python train.py --num_hidden_layers=9 --hidden_size=256 --num_attention_heads=4 --num_key_value_heads=1 --head_dim=64 --intermediate_size=1024 --vocab_size=8192 --hidden_act="tanh_gelu" --norm="rmsnorm" --norm_place="pre" --norm_eps=1e-05 --positions="learned" --qk_norm=false --attn_scale=0.125 --bias="all" --tie_word_embeddings=true --parallel_block=false --init="normal" --init_std_qkv=0.026 --init_std_o=0.00614 --init_std_up=0.026 --init_std_down=0.00614 --optimizer="adamw" --learning_rate=0.0015 --beta1=0.95 --beta2=0.95 --weight_decay=0.085 --lr_head=0.00464 --warmup_steps=239 --schedule="wsd" --decay_fraction=0.65 --decay_shape="sqrt" --final_lr_fraction=0.0 --batch_tokens=[32768, 65536, 98304] --max_seq_len=1024 --doc_mask=true --train_tokens=268500000 --max_steps=4374 --dataset="wikipedia_en"
MLP neurons of a small language model. Each row is named by its layer, matrix (up: input weights) and neuron, and shows model dimensions 112-207. Each number is 500 + 25 x the weight over its row's rms, rounded and kept within 0 to 999. Numbers have three digits each.
After each neuron's rows, "fires on" lists the tokens most often at its 100 highest values on Wikipedia text that the model never trained on.

L3.up232:513497489503514517477455518459557504492518480492429470525485440522497510520530537439550489500520451517483512465510522505518509494488473511536502513488477550489510505505541484463469500489504503498480506492482482478476479504538498474529511538535516480496493531463515493501502563533512484465
fires on: " just", " expl", " rem", " said", " almost", " since"

L3.up590:458490486494484534508505487471530471509499484490527480486469508525526471463503450478531501507485536526503468501464511481514532469470426465479481465477493479475508506485514518456525499528506540539483494499477470508520493513537504481485477482465541493515494523512507479490534449537497510477
fires on: " New", "′", " en", " southern", " enc", " el"

L2.up902:471517492516510490481532527500483511528551507493501528531466538507522488514530457537530517512471519476494502498478526482493509512517493478468512468486517470511491510507531450528496524506501455487539511508501511489505532499463468504488535524502458532473483470495519476458496476502489505512
fires on: "ing", "ism", "istics", "ment", "ments"

L3.up984:484521495490476548586510545502491526461525468510492499488489475587497502470514467514500482499515513526498517513456508512501502525490464466488481446487471529491505502519504491484501512507510533493501473559508465524521508528489507545478512477480468494502539474517513498478478491474519487473
fires on: " Ed", " Cla", " pat", " Ir", "She"

L3.up253:466456524520492523509489510467515510506527505495474498517481471500539536527547448503520498492523532484498457479546523494498507465456487532460531522482447466493519513512530455472488517561514474513474486484482525501510496543547513489529474474521521473483507486474518486496548526510500480482
fires on: " to", "ici", "omp", "ec"

L2.up1:500527511498514508498443538451499513521475467503496495533449509483494460467509485521511505481532482515485504543502464577539497472516505503517491469505443524464492501509437478499488490488499521500476473495497474475479496473451540485505474505485513499492458504489511528519531538487508490483
fires on: "(", " based", " died", " is", " ("

L2.up642:494463481505484507516517511450503447487524501516495510512496513509536469528503466533552502501493504506495517477513481478531521502538480526456493481507469463479483502506512509511502479518498501505515480461510514501486511516478556500500489521500495471454505459532474447486580559488516475555
fires on: ";"

L3.up47:495509499491497476525448476507468534478500426498501465486484512511522529542525473460510513525510496544557468509487450502519516468509521527501519542499448536506524535500469493495511516508511533481478514489477528523514480479514449526517507495497533475499526502502526511472534517513514501457
fires on: " en", " Jo", "omp", " reve", " comm", " inv"

L3.up71:487506527510474521475432490447464489504498495503544490541547523534458487493539478469546502462499534526536509480533503490489503532467505496534525501482470466458501529549444536482484473532512526507479503498500542492503493509524493560487525501505528483521501502503498523530494531528527499519
fires on: " comp", " per", " te", " ex", " dist", " \""

L3.up954:514500547479525535513473492527484532488490486502523488475450504465509496535525483540511515494529508500469481483512506518498506454479500506505467441480444524449476499502508449516494461474481491453519472491514525510478506515490468456509452484498495516488517496489517501484495496506524513516
fires on: "s"

L3.up668:491536542519490473519458549500482491498485503507498516529496504521496483490553466465490519472481526453511497482499494520494489497489507475517512472507534499463526505512494480497504518461509536466548538508487508549496504458528472470455467488507536527519508442495523502509472499548502536485
fires on: " that", " ra", " ne", " used", " can"

L3.up501:519429512517479452501511482501508487479523493490486482519508501564500539536548522468523507515533545483513472491502520476467537469510503480487502517499500513518489525516479501466476483543508508494515464539511505498478500456547447571499503492490525477499528508481499489468509476534530449497
fires on: "|"

L3.up383:489505486551485510583477496511500527472497475502519481499496515536473541487512504481543476532512503526530455518515510566474508526530472517526495501488483505465510496487507494476503465484507515494425516459452453513519510536493509544488455458517509474474492460483529495484481530529515521529
fires on: " un", " dev", " rec", " inc", " n", " trans"

L2.up900:471472514502497535534460477496473466508549495494492490483529494505497533495515507471488489488466551505509496498487443462495512501486492503513493535489457510492451514498478499461487497518490495520453504527475501487492499432492550572480464513452492473490525482464485516529459537495521533473
fires on: " a", "\n\n", " an"